config.toml
num_key_value_heads = 2
attn_scale = 0.0884
bias = "all"
init_std_qkv = 0.059
init_std_up = 0.059
init_out_by_depth = true
max_grad_norm = 0.5
schedule = "wsd"
decay_shape = "cos"
MLP neurons of a small language model. Each row is named by its layer, matrix (down: output weights) and neuron, and shows model dimensions 0-127. Each number is 500 + 40 x the weight over its row's rms, rounded and kept within 0 to 999. Numbers have three digits each. A neuron's up and down rows have the sign that makes its largest values positive.
A block is one neuron, or neurons of one layer that tend to fire together. After each block is what it responds to, as a language model described it from the Wikipedia text at the highest values.

L5.down73:537470489479498577452506511543501507510528494459489524530498529482515509512470519475487517499434558511493560531487450493466463520528531492518484507469478456528493505471447511449514500473512452533470525523512549479534521500558503498517504594482398472440557480423550503427483612502487525461471459504493511583559469480425487482431500507491518666487533500600540477449492513470432502487552
L5.down214:547481521562448457428534452421466545466487470474567549487497542518532526383534443466516545513477502515545528472507481477495470452539494478501505500552513501447474536512483501423544494563496526525556455480490505511501483467484432550479534490480529522444482506515469562473483506531523543492498539482526521484547481502497522554498507501476503482457549506506406515484566520462574536540577
L5.down317:464468427500618482456431497473530516498533523482497496522460534518505510483546483502487530486471696526471527537509466476528500489550524464483556483520451527531449484454485465571463530427480437451512529523533501568625490482497452538457431498532456487552441548516524500510428501518461505478572490528456458555508572540460465488538476521536439486564518542514451470511489454457582435486516
L5.down385:483477469509465475545531529464591528566437527528501501430521528460529462489527516428496467486484619504491537427438533475520532520513465510434537514509463480522466422468428454510506557498527539505461505481496435470430452478468547546572498505446522527517492451564460450472461542476474482506458511514535521503411482455483485526565499510450431554444512521626558501463456555514481470456491
L5.down443:482450460489512506511499560481535496488543475445466502569546441578491455455487459478505514493521458510502502524509462571498462540412568463584594476564467477520426470462479498498456514564469485545525525418563494544542430534504476529445540496620416491514480563540493562506476562570510443532457529450482542443492491503457491526431493546524519506561500436487432496465562477460513406535504
L5.down484:502579527507549519531529545475536520441446540614537474537517538544437475564536457536634456448543687520516536520413476467471489462487500474492469493477455496484460527536503530492493484455457432437572589511458481597497452527517485438503472500515525506465544528450504533400477458471535465462497493502462536497542560504494424504529488480463484449509510468563468544498503537476541515593494
L5.down646:570469476468437513431519535469551399516470560454513474463554493510489573512449544531494487542487619471522546505560546475476438434473477499487471567513530512524503451467483454428471493463522489430506452478571476620497492531524505492552491493498466477494536526489480484556447501471520509434507444483532537493488476561503490529448531529410482516447492438557496499492452498473531507536464
L5.down687:438513461521523456479545555448464475529514510512525514518505543527452531527467510592497460514567524507490463467500473450500476496482563539488441493508524487491466507465455496502472448453612456446488537438534539523495486534486456419445588527528533548525485558558499516550428495557522496496448490546522354547510477555441491462580522507453538535541533512535554497539579502482546522429501
Responds to: Final subword token completing a country, state or city name, such as Denm-ark, Colomb-ia, Swed-en, often before a comma or table bar.

L5.down15:488518507525525485458497468437508538475606558539500547489463489431556478475475455490521479494465482502434480455513481481479426472480516555445574547449493525520446455470518507492496486477560569492563447492451489496478471537478464534547511499528513532511468503622475444507557476486451527436458592402520468514452506554486513509514506471495554443448559444488471572515512460582445441487498
L5.down55:532471490524484485554503482427509495448485553516477504473536543417520466427466465517486432533532482555480472429532478516498562489467573556439509502497547463510504477503462474479527534480533517440478424496505545514512433523473485453468530492516490431499452546491511526481450503461494466468440425470507475530427418519546460577473564482518534492499505533436440466422511511504536483583571
L5.down169:516540479500478472488500482522460550486503452430505465536470475510478467507496401529453478461470565506484482509493522480471515527526492561507533549495519439465450557457538541475511588517471437470548560561515392573548469509387471522445495526472564517439494435471514472503407511539451540503458588473533536491492428485527451549529454538434437500475529473468480439553494481520474496515420
L5.down189:527555547434500484444462487436534484455510499526521435539528527449536502548510456445531446465598435387466515436442538514418463568454529535419503528540479505462490479450516513478552462530515501506476464530476518552449524519503569460540545454493538493473402524529494475460524518464548437513531481501549521499519462482474505487513465484481551443501499551503410490437463499498507433487503
L5.down274:546493486475553485572427594456528420564576518422448433504495542474504553557528557565588561536508522533464465563412534516513378533469534516499456528508469491444518536474549510479565539476525490543534468547520500502527525518452454471501468455486445551486475523509546525502464419472516496502474468438553618438540496492483485607497545531499514546480463468452471556485477461467495467467488
L5.down367:530564525522488540439488512469499468452477483508526478465488508579517511496467475474438547497537392511609528519466488515432539488499605500537511565472550507486411438449483469480423545496524552452565532511502557464485455529481593521525514494464475510477513509487529543490449520484573483573497502536523438502515439600539472517570512514488550569458529573532492512561544549482531508474463
L5.down502:545459520431531445542523477437521476529477451517505477502525566455526574518478457413557438484488684507486499443508454518503492527479534532481526468526508557441424531523450466489440485534485515477446554469529528520534528521510474527571508470493513483458514494511529474577506503455464494422453571461534529489515454452480554510510493492512501510524509474454528443384518574536565505471549
L5.down701:491509538529552495501496491452485496490488532523428537525429486472507577427454469541427500466501603457488414505419548499496484562461507522533575489456469521530508490501524453505482530547584469567532554506418480526469595539478492532460470530512484461541469503494514457462502516485432492538563521557531486512429587542518542462481515406481560437467490520452470521527535454518476444508557
Responds to: Byte pieces for accented or special letters inside non-English names and titles (ż-ó-w, Mädchen, múlt), plus some mid-word English fragments (ev-id-ence, s-ign-ificant).

L7.down98:471479575481458539462454479462471449563466477571470476471519576521491565536524476572469514472528570494531491475381524478389540505493545550495534518511569479463484537504514432535425509505487390441460542524476503557576507488486547539565511523593520478489485506501517520500492516460532468514516522477479528485485472552500511548505538435537499434567509537522487545517531510526565527553552
L7.down295:521498516531523556558510458482439511521585417498438536482489571489490563494491455526443441493466517489530568466478545432571474475534453547474528490492505561586507477593479434555521464535433497471526504499532500501464446413460478513509452530530545473521506462568501516495431488470481524529424522536479463528517456553424462542484528522483456544501536522520492535420517546425542460462451
L7.down478:503522536521513459416451484481484496489427455511543476522531435535480447523507452542541529490424527587529477448538427545542518522553553443604488468517500490565416534557538470507534510536502488515500463509480470454501583481498563577541484433531573532539468559421494523391495528474455596457513460487505514429492471619463475509501550517467538514498521451449525522476526558527612513535486
L7.down601:446445578466552457555436469506438522539554536520489470519531471519521535508493441474474550424485453425463465532516528520484523467522494469469518513454558507525532535533511580473547541474519500558491519548494454462536491456537482524500427498606527449500515480448503518511505516497474545409423504538443491483486489493552471555469478460498440495476448495435467512444481561512453488514530
Responds to: First or inner pieces of split words, mostly pol/ol (policy, political, Police, Hollywood, Catholic) and app (appointed, appearances).

L7.down243:540514442479509467504499551533542593505474534529523568565431543537501521490536541398483498561495456429501558467498477495472490555568534465576543485493490479481552532543449503512450452482489470506483541510489482489547518544496513540521516504440477451556486421496497523531525481532506565525542486470517538505547563532488501511523495493489560496525562433548519509486480551507444540477444
L7.down260:547471460490539493503459465571514513454536488531448488495501559471560535547507512539484448484444499478527525495416491519510476538477502485544506526433565475495506455486456466438501551464531485445512494531502477472478462469449500514566589531572463493472516436487465528529525521499504487513473569501507490504518487484452433534561481520411531469478525537525511545470471503478528551585438
L7.down490:461499498512442507510496435497452551490526487510468545496476563500475444477496564468495478475443584518465535469589511501478537420475584467521508607450479534510485496532545473546508451455473502525483537507581568526529581502469426479491524564477505518422485444501454476538535496496497589491534430522523510454472513486471493514579478518501500426383536537424490502495534508495520517518486
L7.down702:604492508545502479444490564583498530498584477495503494507493511565432521511492505480466427518488562489537518473504494461480467439526492489554473575457501502509507510547493514436476490510481452454562484553493488535425532540507500563401531501422458541525488472480517485569492535519505506538505521505484485461487484551489503535514504515510565489556479432514554521466532553401488472534472
Responds to: Final word piece that completes a noun for a person's role, job or relation, such as govern-or, co-ach, bro-ther, psycholog-ist, often before a name.

L4.down176:546484445559488474440412576520479570491479485437462510539495477512446420461573561502525400544465571490480416517553513530546445481485446500501508457481574508560433509451483452452438573510505482483501521476515514540491484484466506508501518517473503531495562485462506480515537472483454501513538499507486511496505528461496505451527518555527455499514507463500499504526545543544451443539474
L4.down506:544487530494518448490406545577496525511533509487531508505493533590460421520518486501510508483556595563470563527527496457480467436506513564533478451518457466559439518390484467452459550527542462458478485536488530499563469462491480528507565585490462532478532524465501500521502495577497547502469530455484473523466499549532488532514514557530447560452450443563478457504529521402566509540556
Responds to: Final word-piece completing a country or nationality name, such as Argent-ina, Span-ish, Braz-il, Jap-an, and "States" in United States.

L7.down1:482520493468590450538537447542515523512535537563488483575541491459455485519492504539530474535469509548473433523474496441466472478453441436460500461455417476425521478516513461507518508451520446450540475494472421502518484526470512535509428543490550451568467444500541513496567496406490446547608452457530542489517526542518487415461507489556482506544509536437548458528494456515459527525484
L7.down225:446439534502487457469495456442496491466572497496558484503450482460512426497486492513460525418511491503451479503497494552416491494543484532492558493564463559522489485376491451515441471510514570506492548450500542499523539441477484536507511548423461530607424495503513524459418499488520425452534542526493550477498522490540465530503421572473397465508476468524492469543504529452440582433528
L7.down253:471501581488525510490523511552551599486434530506561432474511565522483529473533532526510485544495502506462467518514469470523537530542529525433500498506527520479525463510513513541448500474514400475535444502522522462462510496551514530522429563425543469484529475476575496504452430479464458477463552538534557497450448493473486440528576492573478544459508512520534515457512466478457536525481
L7.down339:534546506493499594488534528456432551467530531535494546539464490515447487575538441463495513536492503501500556603526522540432528548514455514570554583498529537488584475606505536428480523505511546511471435501531516541497492453531513546525464536480465496487496482522491480467509439426503512518517516492520487492473545487497457429503472503585563486478534509499504503508448452454549582524517
Responds to: Fires mostly on apostrophes inside words, as in possessive 's (country's, world's), O'Connor names and contractions (they're), with weaker hits on mid-word fragments.

L4.down31:481540507512450534409446507511510530465541538581473509525487505478422500547484477529452491583536542533563529520532477470516519529489510488539503502534522570473486491475428574570434443527550526386489560535533448543483520528519549502481539481557507445508481549471531425495460549564498559500522494496564549442504535522412547498451488504521519565460464483515474477503526496528478428492502
L4.down119:532452449544525506504500467558465464576538533528464514551493449493526539535522533485513563499553661476489516514535505476565520525512580543547520516481554515421465473507484511475513500451458479461471566504495512543555533445500465543486511475522524481546463375430441514521503539520498476538530440449452430515522468484489440544486523498488516491441502495563582478515514502545588492570467
Responds to: Final suffix pieces completing split role or person nouns, such as -ive in executive, -or in director and governor, -er in publisher and customer.

L5.down31:558482450498516485434488560579535518464515521494487459511506533476550438537462468508535506456501475526505524488547552419564502445490506492586463427422520502490467492557507502414470542518475447437483519523534518553536564520512470623475485548513599523541490442474446457454547521527474529518531452542541503557445515504485546558514530521535517472516536594617479499541468527469485569484520
L5.down196:575574453489493475491465446556461485547433538581454485493426499489526487515430485495510474478491529564527508549541493546491511486471580540542448492504478551446528558487511424566490439456524479520520455503526584540448573496534481469475519482437512512537523488498531484469499531516517517442540513528456523494458488455458447508493536469509545446504529447503619498547499554499496470511526
L5.down206:505526345462542545434421502545530545524548504546507477503538589526581487538481510501481495495514533503539545547541472535542512500537491581508523471491434554456470481527488459459530445522472471504470541504467533478521559486538488489487515501525434537513438587547473470525458511539520491536531482459497420440548544506543558415535455517533537465422536459536476446536520538495507480438534
L5.down350:487563500514539483450510547469503558515541462509468513553483466513526499439538488494522573527479487551483499550530523514446584496508435574504584502475467475567491479457479479460549465534620548509528497494535475551500529404499554602487477465519493489484603525518534479529515492475525491483515503506527514562438521543480483499520475491511446533529560504454494570555508507469519472453550
L5.down389:550526440550569565412520458534495496536499463547454534580433489487509567477500474496547483484501537584566513467510549536496540510509568416517549493520492524457525495521502473531504498602449522474463481500520497544485478484519473520465517506491506506510539541521379497524584551502485516511501536533518523467479564404446433528544562611432516532489495457555499458480491453528513522482564
L5.down430:449530455502506430527510478476448464469531482501510507495428531562523464559498447529452477451515475572578537425581494503540467537516567511494415517502427439530576558492547466488466479453398560494467534524472541502502527476433499526516520490514536562538497462519509534502500510558472521530546495523542531561488470495525462485492478456539565492556420498452481475505490496501457508517545
L5.down533:513497510466515503452500450455441560491460461470548551485484514509463473421603547451456547520511478548518513562532453475504541501564506455491579484468454540506624490469491475462540456510506467553500498465514530401540526545524508531550518543505493504567520462454479497548485545515459579527502424428531467539609536470460588484531477465466540513450576514497595509461529452458486515548476
L5.down659:524581459541559498528557492510471505554534532483500509473566551513443474515541497457482547470485518522575489489486597565458552526473522603504534519446467500431518528506517442528449533470498521568477452525557517537387446465453513495504435498474418564437526559502474537443474518546467470481504487502518479507458534497521491492480478485494574435522508419508416457537479506514509516477482
Responds to: Final or middle pieces completing nouns for places, roles and ranks, mainly Count in Country/County, also -er (founder, writer), -ident (president), -el (colonel), and === headings.

L5.down101:526526533511509487506500534501415538471496472502500515500534535596525530521524522495552524444530486484539472484492534514504486563528488546433525431542536433485420567503491507450547464511523429443472374510548479483430578498473544467566489554527546476567479418517486528509488516557482483555474477481485509453458535406518482499465519466414544540496521419493483459452554512534492429608562
L5.down316:497485475537512528482510491519482529507527453526478606497477403473555488517448464459533533488551438544454532424562489558535479421545530476491458524501490557518515479584517526550497501488553559473446459477500515505540527524557482516507473491464421432397515441516531505453500573416493478505512482533546571431514468504583493521545520506499485533497537458471547454495528494401505525466485
L5.down351:549471492554479507472487422571483478502490409493501537420463525549511533533529453529519587494539533517489506511495550530492523506528575457440500520559474562507572517537470519500569494544471461493465511485525451523519477471494488539467486497528497481434523504499507456554570549435474582491475480500475517478532504581511493474520535502459503512486517512427525482425541502496520435433484
L5.down469:557441428489487499554541469517571565502477527495547493456524460516490528452419544500508422512483524524513484538507581511532509506510488478520486481493544529487501487426549544438528515463475446494495405498479510457510500485443427512458541554570505541448503494481491454451552451555507482579529558453488471489505483520512508539468483481517454569525471485581450489526522494522514452488581
L5.down506:483461530482411544484492500498487521508509482505473468492484538495479544552516526595484489482555553584501557507465573532591454485502544478538507507501501514519451519495500485461578501489496551506516482455534565532550521480496385476548491472509545597524508473461518456569518460569545573465534584435477444442540478489483484435512562515438459538459511515451512501557512513474532484458503
L5.down590:505441469460495530546491512537481469507509492525495477497486538529529477560471533455525503507514549517485505510501441480479523509512544532577471541464539527482556509534495492530453508544518523537553553390468454502452547478524514495627477494497507614488442524538466534531485449528505513519506453468553544528503521487528462494436505488474438545554489440543501510515466553523468503526534
L5.down632:482473567522466532482488499496367518480538522493583489532513516569523495489435451506512485530528590546465506460523493524495481477546501436479536463504537448495549444510515547448506529460506471452428525551468512476442519465590460518541557520506559502468470502488539478488480424484451450528492403565438545475522430504523515548569501506461473526488476487532527499427457542486460489461549
L5.down656:515457542536529504512448501430492482458510509448546428492512535474529532500479489481484485554506507530556554535510499471549453496476506485480528495421540497526514495453444427493538483495464531494490495562545517522592562491639423527531450517516494596475515471501489500458538604513489528511497565521591522483533497533486502465480519503449446475512497457497506513547495541601480517383506
Responds to: Word-start pieces that need completion, such as sub (subsidiary, suburban), ch (children, chapters), ad, app, comp, plus "==" opening a section heading.

L5.down110:489470477520458535461529484501554450513518491509441510485582578563472474546447430481461568427517492516537534492497444579573480460471435439470505518478488530520501523453541497478482482501569482472518558530463490528509471420484497484515536557566493490534465549492518531497551525546543496473502483478480468484537420553473436521470495483413554469500544543444441533555513516501514498433438
L5.down188:540492544478421436515464471573471402537546486531553521521502470544559513556491459517526518478501465481482528481462535525561474507503499507530551583459447551571551428548481516451490559485511561459484576551456492477496506515432495498514531481486563448470537519468502547551521550458475515476562517544517483476510467487519464556537525455501473441492566472497536487520438579457513457489508
L5.down224:491502454513438485515569436466531564516589484488534476471485507543459543517465575462542511395457636507486440471528527546497538525494477523498509501484507562543515515484507496537503504555501433474466505539530507527532423498474454509500455514500490552569507474481460517505537498564492503528482450559506552463422536551552529458440419508562489511511466531507564467528479568490443516508445
L5.down269:425511489439481533484480524525530528536471517555482560552508500578461496479476418522558491467504553524445493449482498467514518494493469534508552522499496577527535556482449492566507472503547455474505529502491521426484463494469505449465456531435529502531518533516563602535433497591480525525485524473480534436511516446472495532513532528460464544554522529417487462505452546402578524495465
L5.down426:469513484476505521448465531493457475542528578507479491404502528548536571528524469492585479489540724539522526474474459493493427586518503506499504474496492485528454509523574506521440578520525552489516506536496451564485443484515532510494534460482474502504429541474495523500568522488493527446520523553469518518580519459454397537534470548461536501461479529508448513453473497522487510431492
L5.down441:482497440534511486519459455522508542446534523539524488522460543563536429441461438498487450491544464565520497519542468467509524532486556487504480425413427524514525515495555425466509423531459460500534563585482465547479518470375442534523551456518523486512500450472500508538582506520530526482467477555544559592517475581509577512480535518451552524556460510576521426469477598477512528481502
L5.down647:445494570498464459521520495479485530508535556388529422506467521542557537455488514502513462559493503541446482529542505559442551513513487521486494523475514488523477519548494368513540507548483511539493483546502471581499511524492539479548503509585467446499557471497459498486506467557445441545472507507488477468497506399534445459458497514466535523478482510498470500528532522488502563536504
L5.down699:506518481447472544537424493516513514531552477570488514542505492544520555543440456455543531511515626528559541460497467493532451436543507570518482541525442496487556524499504385454509465492556454471528487485428448502534524478532542558525529461535445513523474507424498555510400516585511480530454473501494539565521500544527566604481429456472473472518498509542452466536415452546515534429548
Responds to: Second or later pieces inside numbers and split words, such as the 5 in 75' match minutes, u in guard or guys, ment in Entertainment.

L4.down260:510511470460451492538553534540532523405523521457486501473506475465471507497469601492474564510454471446495529501516537440529475534499533451484532434432508463575462492511396535496487505433480483460548449474544510483452474509541504530514493534497526461489520521446499492463482530513501418545483472510465494601498392492585475580416514527462528421511474492488494488456493487516485519495508
L4.down347:482489539459494431521530484574534521485492545518515535485470490542484433539432480476507515532423578465539516514504515544513442509475500597523452491594538545517531550439510546511573466456431494527543486471494569517511567556492463547514587514493521489463555535507491475455432482506497422539493526523422553477514559394480511552508472498461477459438483506492471560457489542435559470530544
Responds to: Second word piece right after a short opening fragment, strongest for "all" in wall, walled, Wallachia, and Wall Street; also story, looking, places.

L4.down300:461406461519543529491445512541527496446434505495573546478502467518508418490493493465440552540439498571471531486434578562497510481506540487470427500516530529498531477545402480502536504515543500429519499546482561526481520534499445500540478407518498516479561459488490530483458490531442575513528486516491528442468475501475455534533511499514503459501553474482537514403462570485485463541453
L4.down642:583423455511480550515530488501473525460465494443534538460456531514543447546585493494564491497492523473463532497524465542504473602497531507474523519446499455464585469461530488529593571519548474507501491491515546478520536499515575555461495576537521469481484561531471518473467480526490455480492453497426530453481473525532465505529519555549476502445516451448554463385572492530505508558539
Responds to: Fires on the first or middle piece of a longer word split into tokens, mostly " app" starting appointed, appeared, approved or application; also "it" in citizens, committee, Military, and "Rep" in Republic.

L4.down70:476538531519519419455542601432550442474581540495475443502569530493426471524549450480535521490500469513495513453575468529441494506518513511459472550481562488527560484532488517510563494444557532473462518502487505447590430482399463427481508593478434482447552525454535526482477514475521524512507521471478480500447414571538583568533466485530518467541539543494529486502605487525506526460454
L4.down188:574546479458492534530573495466541542524482522473534517535479431554520496472572514482563530546549352523533534485488518514483489453460525541499540532463514503510503409459497567446537467460561575553477539466537540556543465518502567530489483575518481508547575466454510558508446458490414563537472532510505484561481387446482471504507501591434496470450490559415517506455527503468512470471497
Responds to: Apostrophes inside words, in possessives and contractions like CNN's, couldn't and I'll, plus mid-word pieces of split names such as N-or-mann and D-ol-ores.

L7.down33:502475530554488432418495494537564552511557470501462503479459503558472527436479490541482538522569557478526489542503478523535477587465514472455479487441464453500463504574513505522484464560501437466480530471608487510502506555423467499503519486515556525515463538472484504506455487544511497447408494506512600536470501568555458547487537474514441461509558536517484441487457419496514476518453
L7.down194:459497501544509499439464525530515486406497474486478479536466473545540452464520465505434500534525642553530492415435490454544414495504529442442519488506493537474422521465419451505512566487518523480539556488494455542525424517478465484492487463557441485513560583423490516444544480530470542540440518504535525593444582497499472467512531514501497516519533487511527473473530540507491498488573
L7.down356:545423506571506516449475591500460557466519602435511503450526527525544505419525511482527469573497574535456554521475515506475457459471465519571513494519496535532453469454438525501509510530509535567498467435545445435514496502493477508489536557510486554545522516502487586536471479502511458508500565459508504483492584502469492487494550517486443588543490420513492409509564526410519435481472
L7.down529:461514452385551511526543554529462460496494476479539538515523466509537530493555549480446553455537515582508485517514499535507515585463513479487558537468525511472486531439436481431513467497466464531514504487567514443543449493500524494454536524613512497417514579475399579483463456549463491529466555469567446556431495517540531483522506545499471576527512489516454455520495561535531473544531
Responds to: Final word-piece that completes a multi-token place name such as a city, state or country, e.g. Birmingh-am, Pennsylvan-ia, Cincinnat-i, Y-ork.

L5.down115:530463465438441569457559526485501437496534504481496499401516585479501442466523464460433530494496440524396473416521455541493480535516466480537453500467552469504509580474512499550475540567516499565522473504515500533554525465519447553452487561462447492508447473448505510466508521474536544521520470484396490527585508542508497524462490519507526503539519435563535474492474487517488462532508
L5.down226:458468478530520589460437519477529489467518489462419557509550478517484478557581534491500519506537458440477544433561509579497464445463544467541513497535563490463460466493520521463478522460499530472494475545481460436498445458459372458514528520462549491548469513444501471485436532575530516533471515500486459546513506573472508516582543530496578504554553448552528518501456499482533535564474
L5.down267:509530503496468482448480523469498415460554574497533470495551470525552450535525505528482556526447451467452532457606497498535547520511506527532511478497501467573434503533515527457559429483514560459575522495483545471554505529442481511523452464506459449517562508497506497530514430593512484512425519554519521552477541497547528533473514613483527420537533440498536534460572497492492564444500
L5.down327:409464457516517473534495522505537507532430523479546510492548487499454337500549521495525449479521510554479510551502509498480482446525473558406560524413522519471540485444554467507540531525523545512538371485428480498481519457557468442522470538434498482532466482503499517568505526484507526430488474464522495447467619535477564510518502510555456522562479497494457489486570490529598429500512
L5.down444:528459521491546512499510585517501476505565470515523501503522458496516557547518520510529497545500503521503513525479535472554404455584428465481521572506593524543479492417470568526508485416518480502484441530472521528533485370491532466444433426491455474479495500459483542462518547479446443529547511547527486496424465547462458583583460542456484492579472493552475566463476547486514521488450
L5.down479:490484484426554500540530499454496485408466507562532471538549533538532563470535457487516520446481513513532474496536529512485487549539414478482462552466517451436481501460540557544545510497553505509455534515545479479566521446378465494524522511434468522479516507525551487455541495433562478488600496542484483539498481508497522505470535513428549448509480558472529485495488458475531482469515
L5.down532:426495508554509553553482558472519507505544446552594426499489526500599499487476554548524543489574487465456468433549511480506472513513480507478497486547514470581494526532469465561462477503528452510513478569466469416510569556494449548506512505446455492450436525523550554437514527537522553531488524488453452523554571475511489527560511469555469431594482488491513491499522507499505537506478
L5.down639:508555448487453508532529475508535590475490450491480544525574534480531529538470550546456565484470418491542472456516509499467490461462460594502496498521553518500500502458496517444498496552585504541556538566550568497535433490429507526550455558415524512455497488481570478480448463550500439535515478440501492482494467509542509507581552511521475456551439470463512469477559533460486560584523
Responds to: Apostrophe right after a name or noun that marks the possessive before "s", as in Devi's, Christie's, the mosque's; weakly also the prefix "un" (unwilling).

L4.down205:414494476477511498491474469509512434453458459517484482476572522510525547477526457429492472552538542550488447532482497521568475523432499458500424450482549515517481474469554472523531601496421457451558500484490500509468434519463579544456481531516509465513550475526440442553455457492438540491513556428523478556551505488574516474430429516459492510479526526476436499509515466446558498501492
L4.down276:531489554496498550514555483519458519517616471496513471528463490534487542507476487540580523457512501494554485518446575490468505486480466549465603571539498519524567450490470401508503544484511479548475485539487544578471478566543538464508538523458563440533425577472512528421484508466530473532499564494378504486453435502482472505478526539505472512484561496417426483446544488515506533481435
Responds to: Vowel pieces, mostly e or bytes of accented letters, inside words split into many tokens, often foreign names: Haute-Garon|ne, Eskiş|e|hir, Myyrm|ä|ki.

L5.down185:501499464451488449496534559449426497454497520552463445529563502506545489527508460490532491431530508473567529489453451580545473539544462469514548496501482427515570521510477461491525510516486487462454560524480463520457521486525483587415495487478504506466596580487523515466418550495499440465504414456501518438546520523478549478498550456519468410514485473529515517449562474519538500543564
L5.down230:533449511500492492481454465479522436547514544479517479426510518559475484504483537556496443454551611513550486486493478477500510558417540543537497463477530470440536506539444538471545556552453488549439501439575539461492454485614539584554521479458551553484492488505511540550486564428461411514504530501466531501514498331517491484430519490499450459485529411527447433552493580429502554463489
L5.down396:475458451462432461537527506523500577516542495467570439527476538485498551483562561517476453499521654460443464491421530508497503448574487495570523537483509529478495524540488505503530523500536519494519531553507513457513500481509500536525475530506478526576567457554506447535511468541555588497477512560502538488488493571481546564536451489502516505493546549513463498448451560483452491518455
L5.down406:514545503542547583580441511466489437536524523512547496412505543518501589477459543522479426469489632471513517516532544531554497583438529540540564502483560509505504454498471509492504536552390484513528468453554558488520453528513469571495540503526515595439472481482494545493497544478531404548515489489496520511497533466548517501414491472505487473545478469536455476574430519516490479473461
L5.down414:464547497449475471471476567506460493444471442547489560519548490515484529545497506508534479515525421497517392503478524510512478455459487493484451468398532428452564417543521538439523494542454501497538493510476463502468513508541546510419479518440463528508489539471509499471552509514550521523514529451458519462460499500470481516471453508551541502498481525480468473474524541445538467499424
L5.down586:512557460419446500443510511522492496489494489501499508478482488523533558446513536448522576476555495538448517518529521434566496400526471557552424524429496512481380436406456572520480452558525486508552417487444516506484516487493462483518499514530449481488535576514465504517534428539419498531524422488472514542469551495516490471400518516459520524563483501527522505526516518498444493550460
L5.down605:482520528493485540464553521482481546467465441585447496556492455508499505484506453568546568488553637459508501556531433520481478552490523506399475479453463501544508496496491456567496459498463518497419487517562550506608562488508415581481518432490402486463544491562433462514428520480490497428519463493464483525424533483551456485533481509498513501516524477511488413467512523439484532538513
L5.down672:472482390487528417556500515565485532504468501497504413493544484551475469493509455478459520490508584464533512470501560527483543589570381513472564599558497547490482513538515409499467518476544473525510456498515499554546432454527567482493442491500453535431429554580458438542497527535532526525509504543464473493544519515501570464463506463491449510496518491542487460491587483458489512459530
Responds to: Second word piece of split names and words, often ar after a capital (Larry, Lara, Harry, large), plus ==/=== section-heading marks after blank lines.

L4.down268:497465566579425518500439521490510507425569501524600507490471451500484479518473523469504550480499485527500475563522541507407470560492467529574481530489452536455624552571466490498526479499436558502534493543557421463444538538530504516488487592529547513510438476468491527458487515515500488500517508528466521529604520510495579468513518484527398501482537565560497471480451512490465510491472
L4.down701:478510508522526466462493461459521572503540513517573477389492501567521536491552513471537523464533684446498463491479516469541458531487491488489543557547441483504554469518489493582517500465539543435487530467478394495542492511507481503496487503478548507483504473509468554500411486505566462555513510456534493527486553505498533586550521487500459432517523461493541545515473481502497512443545
Responds to: Non-initial digits within multi-digit numbers in tables, ISBNs and case citations (03'7'.80, 60'9', 17'2'), plus mid-word fragments like hosp'it'al.